From a checkpoint of a small transformer trained on Wikipedia.
Size: 15 layers, width 256, 8 heads of 32 (4 for keys and values), MLP 704 SwiGLU, vocabulary 4096, 13.2M parameters.
Architecture: rotary positions, normalized queries and keys.
MLP neurons of a small language model. Each row is named by its layer, matrix (gate and up: input weights) and neuron, and shows model dimensions 192-255. Each number is 128 + 32 x the weight over its row's rms, rounded and kept within 0 to 255. A neuron's up and down rows have the sign that makes its largest values positive.
Before each neuron's rows, "fires on" lists the tokens most often at its 100 highest values on Wikipedia text that the model never trained on.

fires on: "air", "ion", "ation", "ai", "out", "ision"
L5.gate277 [146 128 134 127 180  86 110 132 136  85 112 160 112 160 126 100 165 144  78 171 124 115 123 101 132 160 104 114  90 131 155 147 128 141  49 147 112  79 181 100 134 155 131 131 121 105 149 146 146 158 154 128 179 118 133 126 125  78 188 133 189 155 140 106]
L5.up277 [172 101  80 125 134 155 150  91  64 152  77  81  92 178  75  94 145 127 118 193  83 186  92  97 125  82 124 108 105 110 152 157 115 107  44 110 173 142  59 103 148 140 163  97 163 179 124 101 111  84 134  64 136 142 130 139 162 129 164 144 203 137 162 107]

fires on: " in", " on", " after", "ut", "n", "ll"
L5.gate481 [ 51 157 105 183 143  88 117 103 174 178  96 159 141 181 135 140 151 151 126 118  89 129 137 109 176 135 120 120 145 124 166 106 166 122  55 143 117 120 155 130 123 146 134 152 101 145 102 128 152 125 159 105 128  65 160 142 161 108 128 146 101 102 166 148]
L5.up481 [ 85 128 134 123 140 116 118 112 137 144 126  88 183 172 138 112 131 128 126 104 117  88 197 110 190 154 181 165 163  80 116 114 120 127 123 124 168  78 136 145  99 138 177 140 109  90  73 174 142  69  99 123 120 130 226 181 169  59 117  89  52 125 114 130]

fires on: ":", "as", "ras", "ass", "its", " S"
L11.gate544 [ 98  95  97 123  60 106 156 121 172 117 167  84 110 107 165 128 105 153 145 148  63 127 156 125  87 131 165 167 162 119  87 176  91 139 159 167  72 195 104 107 134 112 117  76 137 124 168  83 152  81 106 148 121 124  78 134 191 154  89 132 125 159 110 167]
L11.up544 [ 69  97 170 138 118 116 112 136 169 168 147  95  60 169 116 130 140 116  51 135 132 151 120  76  81 158 107 139 161 112 101 118 172 149 156 120  74 158 142 130 125 164 157 123 138 121 137  99 124 109  24 163 119 110 125 125 105 159  99  81 128 132 130  98]

fires on: "ich", " Louis", " Off", "oston", "att", "omm"
L2.gate603 [100  71 116 138 139  99 176  99  93  72 137 111  69 124 135 107 171 122 105 118 188 152 129 183 163 139 170 156 133 129  97 125 105  92 172 105 138 109  46  83 126 138 127 145 228 138 145 135 141 137  97 155  70 100 144 134 155  85  95 152 104 108 112 130]
L2.up603 [ 92  75 105 150 130 136 145 113 110 118 130 161 104 148 141 104 187 130  95  91 179 142  98 195 159 165 164 134  84 124 102 117 135 104 140 133 129  80  81  89 134 138 133 119 204 147 139 159  99 136  77 116  71 145 176 106 124 106 139 173 151 148 100 106]

fires on: " St", " Bl", "St", " bl", "Pl"
L2.gate3 [108 110 172 139 168 166 129 112 102 179 161 110 123 187 141 137 196 159 109 146  79  96 189 140 114  75  86  87 131 101  88 116  66  67 141 122 180 128 119  72 126 152 146 124 133 152 123  95 132 137  95 189 125 118  68  82 138 133 127 130 114 107 111  82]
L2.up3 [154 120 192 156 164 182 126 158 110 156 121 140 139 177 182 176 211 146 172 183  90 122 210 182 120  95  76 104 114 117 105 152 116  82 125  96 180 126 143 109 113 178  72 119 114 131 112 153 127 140 109 154 160  85  61 156 105 167 146 127 111 115 116 104]

fires on: "i", "e", "m", " bi", "c", "on"
L11.gate333 [108 112 171 134 108 138 113 165 120 131 122 148 145 140 120 102 140 122 100 108 109  54 132 156 145 114  67 130  88 149  86 164 130 172 135  50 138 153  68 121 198 117 110  96 102 176 141  67 125 125  93 108  71 158 153 156  94  46 138  77 112 129  73 154]
L11.up333 [120 137 126 116  95 153  93 127  75 145 143 185 178 151 194  58 135 207 167 160 202  87  89 155 146 155  91 132 120 169 110  72 119 144 169 115  75 142  64  88 119 104 142 103  66 122 180 164 155 101  92 135 119 113 130 119 149 115 165  78 147  84 165 126]

fires on: ",", "/", " and", " as", "-"
L9.gate341 [123 121 126  85 130 164 114 158 179 136 127  63  72  94  95 114 130 145 112 117  93 223  99 104 137  98 139 100 181  84 150 137 109 132 127 119 147 131 157 125  93  84 156 197 124 126 181 171  73 111 113  78  64 154 116 142 159 139 116 172  84 167 117 140]
L9.up341 [123 125 139  90 179 123 118 166 172 143 148  83  99 147 113 137  87 140 117 163 147 199  96 148 188 135 100 128 138 106 128 112 131 117 121 158  87 134 167 122 113 106 142 144 104  93 170 163 110  89 153 114  94 126  37 159 117 174 168 144 101 107 122 120]

fires on: "or", "ar", "ib", " known", "ur", "ai"
L5.gate622 [166 155 152  91 118 130 189 205 132 149 166 147 134 110  88 114 114 137 128 173 141 115 165 114 138  71  98 105 179 106  95 154  86 132 107  74  70 207 135 161 148 192 188  95 123 112 115  89 112  86 129 137 134 153 114  75 165 172 143 147 202 145 162  89]
L5.up622 [126 125  97  94 145 115  99 146 150 133 109 129 130 161 109  61 107 137 154  98 133 134 168 113 163 113 138 115 146  76  72 194 189 122 116  97 164 152  80 154 104 178 179  54 151 144  96  94 126 108 149 146 104 193 114 105 180 156 134  89 123 172  84 115]

fires on: " ", " [", ":"
L7.gate161 [162 114 105 157 149 135 134 121  69 153 191  99 112  99 128  74 107 175 209 131 161 107  69 184 141 107 111 150 163 152 149 150 139 140 155 151 188 152 144 110 161  79 142  92 138  70 141 143 105 178 158 152  91  61 169 159 150 156  67  76 100 196 127 129]
L7.up161 [207 102  83 127 161 135  94 119  77 123 205 122  90 108 153  98 115 140 190 126 164 141  83 125 134 154 101 139 114 146 156 147  93 129 165 139 175 119 159 110 117  86 196 105 115  64 161 108 114 194 165 136  89  78 149 205 184 124  68  80 162 189 129 103]

fires on: "on", "t", "i", "er", " Mon"
L12.gate679 [138 115  78  99 184 136 209 187 108 151 146 135 125 128 116 100 131 182 104 162 149 120 139 142 157 128  88  94 122 116 174  96 128 128 136 112 123 110 115 131 226 124 128 117 154 152 128  77 134 158 185 140 108  90  95  93 132  74 128 157 123 108 162 133]
L12.up679 [140 149 124 103 118 135  85 139  47 136 124 140 106 108 141 137 111 184  73  91 124 133 144 180 135 174 100 148  88 152  74 112 133 138 125 155 148 131  60 112 109 131 114 107 121 181 166 171 117 125 111 217 206  69 139 102 158  77 188 131  99 107 144  93]

fires on: "ag", "is", "as", "og", "or", " ("
L8.gate577 [125 111 136  98 127 124 108  84 146 206 111 155 195 159 142 162 128 143 121 100 157 178 109 106 118  78 183 151 109 112  96 144  61 172 115 130 184 190 164  82 125 144 126 131 118 143 205  74 119 141 170 125  99 231 129 170 113 139 155 192  59 112 126 176]
L8.up577 [ 96 129 167 150  92 120 159 161 156 132 146 106 167 191 131 109 181 108 142  81  77 146 144 108  95  64 171 153  96  91  76 162 144 157 105  88 192 180 132 117 147 101 118 146 138  83 146 120 157 120 154  92 135 143 113 165 176 153 140 164  72  89 154 127]

fires on: "0", "7", "5", "8", "6", "9"
L6.gate64 [114 139  97 110 138  94  76  97 114 131 154 174 144 116 154 109 128  57 170  68 147 142 124  70 129 113 142 148  71 125 163 151 127 137 185 101 154 105 113 115  91 126 163 135 104 177 135 111  37  50 133 164  78  77 137  96  73 108 150 154  70  98 149 143]
L6.up64 [131 131 150 123 124  95 140 122 131  92 110 144 136 122  97  94  84 140  93 162 133 148  90 107 106 120 102 138 121 227  98 160 149 143 137 149 145 102 127  90 106 102 142 152 116 143 112 144  52 106 192 170  94 102 133 108 113  76 145 236 142 126 137 112]

fires on: " most", " team", "s", "ers", " two"
L12.gate648 [148 146 124 129 161 139 195  98 165 103  67 171 161 183 132 118 123 137 132 112  55 131 146 139  55 151 228 127 154 133 156  95 146 156 123 119 139  91  94 115 100  96 171 145  80  69  94 115 182 121 172 178  73 182 160 122 138 139  87 141 108 110 135 168]
L12.up648 [115 160 145  73 121 138 111 123 115 108 159 118 127 157 100  78  89 157 115 120  54 184 161 162 118 133 199 155 193 155  93 113 125 140 118 143 178  50 112 108 119 113 116 180 110 136 146 123 161 174 118 131 162 120 111  78 143 210 106 207 107 144 173 128]

fires on: "ast", "or", "ur", "ear", " head"
L8.gate235 [114 179 161 137 190  84 144 163 196 146 167 140  90  96 130  62 105 172 140  89 115 139 175 116 153 159 135 122 100 195 110  92  84 139 105 142 110 149 125 131 153 149 156 119 111 122  86 110 112 158 168 139 151 149 126  99 136 163 132  99 114 113 142 136]
L8.up235 [157 127  46  91 165  71  96 147 122 158 153 147 131 111 149 157 127 173 102 122 120 147 132 110 142 120 154  81 142 148  97 107 148 105 139 123 141 159 141 120 105 149 116  78  61 138  66 116 119 150 138 137 147 142 106  80 139 118  67 118  68 140  68 141]

fires on: " D", " her", "b", "od", "d", "l"
L11.gate557 [113 116 177  64 172 114 138 134 178 152 121 104 147 108 171  85 133 100  84  96  97 131 114  91 140 125 188  81 117  96 159 198 153  55  94 129 155 108 136 170  88  85 119 155 105 124 103 130 158 164 125 129 120 155  50 129 193 143 108 165  73 108 137 118]
L11.up557 [195 123 137 107 116 108 134  93 122 138 163  97 174  72 166  93 130 113  76 109 152  84 115 129 139 110 100 111 159 114 113 135 150 108 128 116  84 117 156 118 166  90  88 126 145  85 130  57 126 102 107 117 146 173 105  78 126 118  80  71 154 172 127 166]

fires on: "r", " dr", " rece", " Dr", "os", "g"
L7.gate299 [146 113 101 149 111 169 127 105 106 117 173 111 189 144 110 146 150 131  69 177 101  59  76 153 159  85  53 118 155 203 156 138 197 118 110 124  92  89  82 161 195  81 128 168 128 132 172 155 205 113 111 142 114 157 100 136 101 164 163  72 209 136 174 168]
L7.up299 [115  75  74 103 122 155 154 128 100 131  96 119 147 115  97 113 147 120 157 182 122 133 140 158 187  80 100  52 117 100 177 136 110  92  92 114 104 124 135 109 135 133 108 137 175 180 110 161 124 135 105 124 162 169 128 126 171 100 146 116 174 143 162 163]

fires on: "1", "er", "y", "ad", "ord", "az"
L8.gate199 [113 140  99 104 150 115  87  99 117  59 172 141 104 158 148 183 166 120 154 180 139 162 217 139 142 119 115 119  72 158 178 128  80 102 193 141 147 111 140 149 155  93 177 100 165 104 109 136  68 130  76 128 113 153 101  48 150 130 122  77 131  72 147 104]
L8.up199 [109 155 119  87 154 110 128 115 120  86 107 150 145 126 127 152 178 144 137 100 162 160 193 145 171 121 140 157 123 174 128  55 119 192 172 131 146 171 164 118 128 117 133 146  69  63 124 134 106 159  76  82  84 125 114 102 149 155 123 122 116  89 106 123]

fires on: "ol", "qu", "y", "ig", "ad", "ferred"
L5.gate147 [174 128 113 122 110 150 122 101 100  92  85 169 163 120 140 128  73 192 151 118 134 114 174 173 119 140 129 117  89  98 163 129 177 140 114 107 106 147 122 163 107 160 154  75 129  52  94 142 136 182 152 112  95 124  81 179 156 143 170 114  58 109 121 136]
L5.up147 [118 160 103 116 135  88 102  83 122 116 133 117 143 125 150 118 127  83 142 112 140 206 144 158 134 178 105 107 144 157 208  98 106  83 172  91 117 150 156 180 107 124 165 163  46 103 174 180 170 155 125  87  87 113  89 150 132 187  83 126 107  77 123 122]

fires on: " ", "s"
L11.gate126 [115 111 152 143 161 136  95 137 116 193 171 120  88 172 118 121  60 151 130 177 100  68  63 149 215 109 123 184 128 169 119 132 197 139 102 112 130 159 108  69 154  60 109 117 145 102 117 145 122 177 165 204  53 152 133  72 119 156  88 115 118 142 148  98]
L11.up126 [145 128  76  78 136 112 154  88 143 127 192 120 139 115  85 127 102 128 118  98 136  84 107 133 123 165 183 115 122 135 192  81 152 120 216 120 170  79 119 157 168 114 108 133 160 159  85 191  99 142  92 128 104 114 168 102 144 138 106 151 189 141 145 107]

fires on: "===", "1", "(", "ab", ","
L7.gate110 [ 72 155 123 129 188 123 123 137 127 138 146 114 137 151 104 189 137 129 143 110  40 177 117 129 108 156 149 106 113 119  58  74 159 129  92 107 126 164 129  79 178 110 126 141 118 113 153 113 145 112 147 110 134 188 158 153 150  86  88 106 171 111 133 123]
L7.up110 [155 135 197 104 101 146 136  70  60 122  73 117 164 168 138 123 131 195 110  90 113  72 166  81 131 110 166 157  57  83  90  98 169 134 154 140 103 133 146  91 123 162 161 118 160 135 144 150 124  91 132  67 135 166  60 190 131  82 111 130 103 101 140 165]

fires on: "or", " (", "over", "ow", "ind", "ud"
L5.gate498 [107 135 161 110 154 160  99 157 107 175 142 104 126 174 174 159 114 190 159 142  88 116 105 166 158 139 125 132 104 144  77 180 108 118 108  61 166 148  86  72 135 188 109 115 104 144 153 144 118 157 201 125 127 116  57 147  86  76  85 128 116 110  91 129]
L5.up498 [ 72 155 156 132 173 137 155 153 122 137 129 151 133 177 160 103  84 174 170 113  91 128  48 134 148 121 109 179  99 128  91 164  95 129 123 113 195 130  83 110 102 189  92 137 168 102 139 149 117 170 181 149 142 104  72 143 127 141  77 128 123  79 141 163]

fires on: " long", " success", " more", " pot", " mod", " low"
L2.gate167 [104 157 171 124 158 127 164 113 148 149 163 142 124 103  96 115 144 161 169 117 164  98  38 152 125  89 141 131 151 142  78 145  98 106 198  57 131 147  67 135  85 133 145  49 106  79 107 101  88 156 140 184 190 125  76 148 114 104  64  92  74 115 160 166]
L2.up167 [116 151 108 143  82 219 132 198 155  98 131 145 115 138 131 130 143 170 137 126 160 103  76  80 136 169 154  91 119 100 147  92 149 164 152  95 117 144 131  88 156  90 158 169 113 136 133 124  65 106  95 109 115 139 140 120 184 108 140  91 193 112 144 151]

fires on: "t", " Dr", "r", " dr", "s"
L6.gate670 [123 155  81 110 110  98 163 140  84 135 106  69 129  95 154 102  81 166 151 180 128 128 157 116 142 101 149  95 169 117 143 130 130 111 114 139 100 106 159 118 186  73 136 168 139  98 185 115 142  99 204 123 161 109  73  95 150 167 122 118  97 143 105 144]
L6.up670 [147 108  90 140 103  99 200 122 146 212 141  97 134 140  62 123  85 165 155 192 106  90 113 109 162 145 108  30 134 137 177  92 173  63  99 145 108 118 108 147 140 110  88 118 131 139 104 134 183 159 116 137 170 140  59  67 141 161 129 139 141 185  97 148]

fires on: "ed", " said", "ing", " gave", " that"
L6.gate555 [113 108 140  87 108 101 161 113 138 155  73 112 132 139  75 178 138  94 139 146 150 145 148 110 120 134 144 152 104 165 133 158 110 122 154 101  75 117 138 159 145 167 180 207 135 117 168  94 124 113 146 156 138 157 143 160 139 233  98  68 116  68 117  87]
L6.up555 [115 169  93 132 101  77 175 118  59 168 113 146 151  77 107 144 156  99 153 177  98 149 162 118 123 165 133 185 157 120 130 121 122 145  58 128  83 161 121 149 138 169 138 107 157 145 159 141  83 128 195 151 120  97 145 120 162 102  96  78 136  95 150 109]

fires on: " one", " three", " two", " following", "en", " first"
L11.gate243 [129 114 143 162 175  97 155 156 125 165 153 147 181 138  89 135 128 165 128 110 129  88 108 119 110 123 219 141 149 132 142  96 109 188 113  59 115 100 133  72 130 141  78 111 126  92 113 179  91 103  82  61 116 139 119 120 108 138 143 183  93 142 107  88]
L11.up243 [156 169 131 155 148  91 150 147 140 171 109 174 142 103 117 134 167 149 149  90 171  97 127 109  88 102 191 133 160 135 140 100 123 129 136 111 153  46 135  94 111 113  83 110 113 108 113 148 115 105  44  65 154 143 112 113 143  69 128 156 133 155 151 101]

fires on: " in", " on", "H", "ass", "ew", "art"
L6.gate196 [105 144 104 135 114 118  55 138 170 100 120  92 149  99 121 131 162 121  82 142 122  87 160 106 158 123 166  99 138  62 167 127 116 129  75  92 101 180 147 169 114 138  77  82 108 116 137 115 101 166 137 139 115 125 187 136 134 150  98 167 133 139 101 132]
L6.up196 [118 106  93 136 135 132 151  83 119 148 131 173 130 119 152 137 118 168 101 131  55 140 192  89 134  87 149 169 139 158  71 132 138 131 100 118 173  59  89  95 103 170 134 117 142 133 158 156  98 120  88 139 127 167 162 128 133 120  94 106 139 104 111 102]

fires on: "-", "ire", "re", "ard"
L11.gate279 [129 114 103 125 136 154  98 172  46 151 125 136  90 109 132 164 138 178 164 159 147 144 117 160 152 110 144 106  68 110 148 148 163  66 159 120 123 162 141 141  84  98 130 172 119  87 145  98 140  57 160 156 108 150 163  93 103 140  87  81 168 133 117 168]
L11.up279 [143 141  88 128 106 114 183 189 162 168 149  87 174 107 130 129 173 140 119 113 105 139 192  91 131 216 124 104 175 107  69 122 182 101 138 126 111 132 155 111  96 171 125 178  99 104 133  88 147 156 120 118  78 134 185 195 217 142 195 132  93 165 102 136]

fires on: " Br", " dr", " str", "br", "str", " Dr"
L2.gate202 [126  27  98 104 123 139 131 173 108 111 122 135 127  84 154  84 123 177 131 145 134  80  49 158  97 101 139 110  87 122 103 132 165 103  96 182 130 118 146 145 118 148 102 139 144 141 158 157 165 105 134 148 139 156 167 167  91 125 182 121 157  83 125 144]
L2.up202 [132  58 117  99 129 105 121 133  98  91 126 165 130 119 145 115 114 166  98 141 130 130  92 198  98  50 163  87 158  92 120 101 105  77 122 168 166  95 129 149 123 137  91 146 163 177 107 151 147 109 129 145 138 172 191 158 138 155 113 145 131 107  96 109]

fires on: " comp", "up", "l", "at", "n", "ul"
L8.gate535 [121 129 103  62 129 113 158 121 115 149 118 147 139 138  79 107 173 101  98 109 173 145  89 110 190 153 184 157 146 135 117 111 179  72 120 149  82 153 145 132 124 136 154 102 108 111  82 112 178 186 159  91 150 138 164 154  92  81  72 157 158 102  93 139]
L8.up535 [ 67 151  84  75 123 129 119 157 130 211 177 229 101 142 134 164 105 133 103 126 110 105 133 102 170 130  93 158 134 119  90  76 129 138  66 135 136 178  99 121  92 131  93  92  91 136 103 167 140 138 165 139 168  97 149 136 138 108 128 169  78 142  99 123]

fires on: " and", " as", " with", " including", " to"
L9.gate498 [149  87 162  45 146 112  59 163 123 125 159  75  80 109 147 123 202 134 126 123  75  84 102 141 132 122 135 105 105 105 115 179 200 142 128 114 105  80 104 132  86 112 145 135 150 106 162 110  82  87 168 100 139 140  68 136 126 122 126 121 169 151  94 200]
L9.up498 [150 155 150  82 142 150 144 129  87 134  89 124 126 147 111  79 177 177 144 126 220 142 128 133 202 141  68 170 197 159 148 170 126 111 151 124 116 194 163 168 129  95 158 156 172 142 135 174 193 111 179 160 121 151  61 163 136 152 142  94 163 148 153 118]

fires on: "P", "ing", "av", "et", "op", "it"
L7.gate268 [ 98 114 128  42 150 143 154 101 110 125 108  79 125 159 164 123 144 107 158 154 150  89 129 134 138  82 100 171 202 157 137  24 128 117 178 170 105  64 110  77 102 146  85 126  90 133  93 107 199 165 156 102 126 170 129 124 115 118 125 124 121 124 146 152]
L7.up268 [116 128 120 102 177 124 165 109 148 112 140  69 136 141 165 160 143 140  79 179 140 127  62 163 157  77 130 153 163 190 135  97 159 167 147 136 121 161 107  88 113 154  89  81 132 145  62  98 120 152 189 147 150 126  89 117  49 150  77 112 119 121 133 137]

fires on: "-", "o", "ro", "re", "et"
L11.gate139 [163 186 124 132 133 139 110 132 173  62 165 153 114 172 146  91 104 123 137 136 103 113  65  97 184 125 144 119 143 141  81 101 135 141 115  79 206 133 172 157  89 113  94 139  88  99 101  86 130  89 180 102  99 159 174 145 111 166 108 130 172 156 114 139]
L11.up139 [109 192  87 140 123 106 145 124 146 124 173 159 100  78 151 120  99 139 128 106 109 113 169 140 122 144  97 109 149 147 146 128 162  90 132 142 135 114 131  97 165 170 103 127  79 167 131  60 111 169  66 162 166 107 159 154 154 113 177 144  81 147 170 211]

fires on: " the", " same", " that", " this", " first", " following"
L11.gate309 [147 143 128 113 134 106 143 163 150 114  96 206 158 125  92 113 142 186 167  88 184 152  57 119 130 102 163 143 136 134  75 143 103 107 133 113 133 101  88 112 133 164 129 118  66 159 108 181  48 159 107 123 106 122 154  70 107 140 103 115  98 148 151 115]
L11.up309 [129 153 174 124 127 124 153 153 174 175  99 150 123 166  37  76 202 212 164 111 149 130 159 194 126 146 103 176 167  79 155  96  85 129  83 132 158 175 166  99 145 195 151  51 154 142 133 130 132 137 109 127 180 131 117  99 146  84 115 145  88  74 106  98]

fires on: " Pro", " on", "Pro", " Go", " On", " |"
L8.gate580 [114  76  53 166 100 141 145  77 184 108  69 119 147  87 127 106  78 115 153 154 164 139 159 106 133 129 138  79  90 143 102 126 120 228 133 107  94 103 143 168 159  85  82 148 126 115 120 156 177 142 110  94  87 106 142 139  91 129 155  96 100 109  33  86]
L8.up580 [152 150 141 135  55 122 139 144  69 118 107  92 160  81 156  78 108 141 140 148 142 114 211 107 148 178  95 170 117 136 113 150 117 146 105  97 121 113 150 119 131 204 197  78 104 153 139 132  96 115  76 162 138 129 121 165 185  98  72 193 104 160 114  92]

fires on: "v", "b", "om", " (", "l", " |"
L8.gate562 [129 142 108 127 161 150 120 137 198 135 135 112 127 174 162 104 142 125 125 108 125 118 127  94 154 168 150 120 150 164 164 184 108 128 125 140 155 133 124 138 116 122 135 117 106 127 155 166 171 143 149 129 144 139 135  91 131 121 108 103 117  75  70 125]
L8.up562 [153 142 110 117 150 159 129  93 210 134 135  90  99  88 166 127 195 132 140 137 142  85 134 149 168  82  93 119 116 157 156 158 112  97 162 214 115  99 128 150  86 141 123  80 110 136 162 171 160 123  87 111 126 162 104 109 114  74 133  68 157 170  77 157]

fires on: " part", "ign", "end", "ish", "ent", " list"
L6.gate508 [139 119 127 106  96 139 138 157 118 138  91  91 130 180 129 120 137 129 134  79 103 147 121  98 124 161 138 121  92 138 131 188 193 154 154 164 157 132 148 130 142 125 177 119 198  63 175  81 165  90 105 105 173 203 161 107 146 143 118  97 131 144 139 162]
L6.up508 [147 119  64 115  83 165 165  89 102 128 141  78 146 155 120 175 141 156 107 123 172  94 130 109  87 169 140 103 126 118 134 130 181 180 123 106 134 141 129 112 119 110 106 118 158 118 139  83 130 122 153 206 169 207 160 111 112 149 132  97 147 116 131 192]

fires on: ",", " Votes", "ran", "g", "im", "re"
L7.gate528 [148 150  71 178 113 184 149  96 129 136 163 139 173 140 121 126 139 131 140 141 117  97 194 102 119 178 133 122 121 187  98 152 144 105  81 150 170 164 110 149 111 134 129  67 141 182  87 129  98  74 107 136 170 196 139  92  97 187 109 165 134 150 131  93]
L7.up528 [175 141 109 140 122 157 118 126 149 124 180  90 121 108 142 102 178 138 150 197  74 109 138 117 105 152 115 176 144 115 143 127 189 146 174 138 117 113  78 128 129 112  90  94 121  58 101 138 136 115 115 141 151 134 157  55 125 150  96 157 135 121 110 160]

fires on: "9", "0", ":", " the", "|"
L11.gate664 [120  87  95 150 185 150 171 137 109 115 153 145 162 162  91 102  73 172 120 132 132 106  75 113  83 132 161 157 163 159 165 127  90 163 139 107  92 115  72 110  87 201 166  92 144 127 117 142 109  86 129  58  85 119 103 142 191  77 129 149 117 127  69  99]
L11.up664 [174 110 123 148 170 130 132 120 125 109 137 137  40 145 125  81 140 153 156 148 160 152  82 134  84 117  95 123 162 131 182  96 109 109 172 178 164 122 125 174  80 148 160 118  98 153 132 123  97 158 128  74 130 117 139 173 234  67 130 152 161 111 151 118]

fires on: "ak", " state", "н", " Poland", " status", "ā"
L2.gate171 [ 82 124  90  74 130 121 150 175 133  97 122 130  60 149  72 166 145 153 135 142 114 143 106 113 118 146 159  95 100  96 110 159 118 163 170 145 126 175 126 131 113  73 165 135 140 154 114 149 121  99 135 128 157 187 136 122 148 129 121  72  82 157 144 124]
L2.up171 [ 78 163  80 165 126  87 127 132 196  82 136 113  75 136  92 166 137 175 153 117  75 143 140 149  78 151 134 127  73  72 117 152  98 191 141 134  74 152 106 169 147 103 149 130 108 154 144 162 132 131 123 133 209 134 142 170 167 151  71 108  69 143 116 126]

fires on: " Bl", " bl", "ak", " Mon", " Kn", "l"
L6.gate370 [126 106 148 151 139 147  72 211 104  88 181 117 170 153 158 159 137 178  73  96 128 133 147  84 148  71 124 163 114 160 110 146 105  73 144 131  76 132 109  44 135 176 126 129  79 121  90 141 153 103 101 114  93 149  98  68 140 103 157 178  50  94 169  56]
L6.up370 [ 94 109 146 169 153 127 100  92 138 144 139 116 145 167 155 162 125 144  85 152 139 152 116 110 183 103 125 119  74 128 119 161 158  66 153 165 149 131 168  58 151 124 105 146 115 123 100 148 130 107 110 113 111  94  71  85 185  45 161 120 117 186 154 119]

fires on: "is", "tt", "arn", "y", "ors", "ind"
L6.gate195 [110 135 137 107 120 145 112 146 138 120 156 135 134 145 103 148 119 124 142  93 106 126 131  86 122 136 169 118 116 174  84  89 110 158 114 117  78 119 112 110 130 166 144 141 171 143 124  62 112 168 142 120 113  78  84  93  58 101 151 140 198 205 156 153]
L6.up195 [ 67 218 103 122  77 118 130 182  50 140 131 137 121 178  81  64 140 104 118 102 177  78  80 118 156 122 163 102 169  96 145 152 128 129 176  80 105 198 153 145 156 154 131 156 183 131 151 156 173 121 125 141 148 134  83 115 129  98 206  99 141 125 154  64]

fires on: " sc", "ic", "ush", "c", " bo", "han"
L2.gate194 [ 84 149 169 135 140 138 120 144 106 101 175  89 154 145  65 106 173  82 143 209 162 139 156 119 123  54 127  97 167 114 119 173 139 181 102 148 111  57  89  63 142 114 149 173 168 163 190 148 114 124 144 148  97 178 121 133 128 114 189 156 152 118  71 147]
L2.up194 [ 80 123 158 182 141 136 150 137 118 131 126 113 114 138  91 128 208 120 152 162 187 125 138 120 140  57 104  61 171 121  93 155 145 170 112 103 114  51  83  98 141 147 201 134 183 143 147 142  91 143 114 124  77 156  70 127  94  94 157 152 189 164 100 132]

fires on: "',", " c", " |", "ro", " on"
L12.gate256 [112 140 145 163 173 169  70 146 102 160 161 119 112  94  84 102 103  67 121 112 140 102 129 106 114 180 159 166 154 123 178 198 142 162 116 115 104 130 127 158 149  99  63 124 123 148 101 179 165 173 100 155 137 131  60 113  90 119  90 219 114 120 119 114]
L12.up256 [153  90 132 132  68 120 130 163  81 100  90 136 142 112 167  88 166 155 130 160 116 161 146 114 165 157 130 150 100 186 174 146 117 190 135  70 125 159 135 163  76 199 121 103 166 117  70 158 107 104 138 107 168 107 119 137 114 107 103 114 101 139 109  90]

fires on: " |", " Al", " al", "0"
L12.gate197 [150 138  80 105 145 105 150 123 101 139  91 143 127  69 142  85 147 124 122  84 111 138 144 208 146  94 159 130 150 189 166  89  59 138  76  66 109 102 126 128 195 147 175 144 161 149 129 109 102 152 124 110 113  97 171 111 188 160 164 212  85 133  94 132]
L12.up197 [114 159 102 114 148 109 123 136 108  89  84 148 101  42 176 134 121  94 141  94 129 122 165 172 113 113 140 124 146 139 164 145 109 139 104 142 163  57 213 185 143 138 180 143 148 151 126 103 132 150 144 108 116 106 154  59  49 182 133 134 121 101 128 101]

fires on: "M", "im", "em", "hn", "ard"
L5.gate248 [ 83 113 119 193 113 158 192 137 115  59 140 122 113 144 137 182 114  72 149 127 114 103  93  89 144 132 104  35  96 118 163 108 142  89 140 116 143 103 124 112 118 118 122 145 152  87 157  92 145 176 164 171 127 131 171  62 157 126 148 107 102 135 136 173]
L5.up248 [142 150 110 107 121  89 140 117 137 129 123 163  67 129 124  80 151  86  88 119 207 102 144 193 151 126  99  77 173  80 146 150 187  77  96 120 156 107 118 102 143 113 194 147 157 112  74 107 132 121 137 129 117  69  99  94  81 141 133 139 101  95 170 132]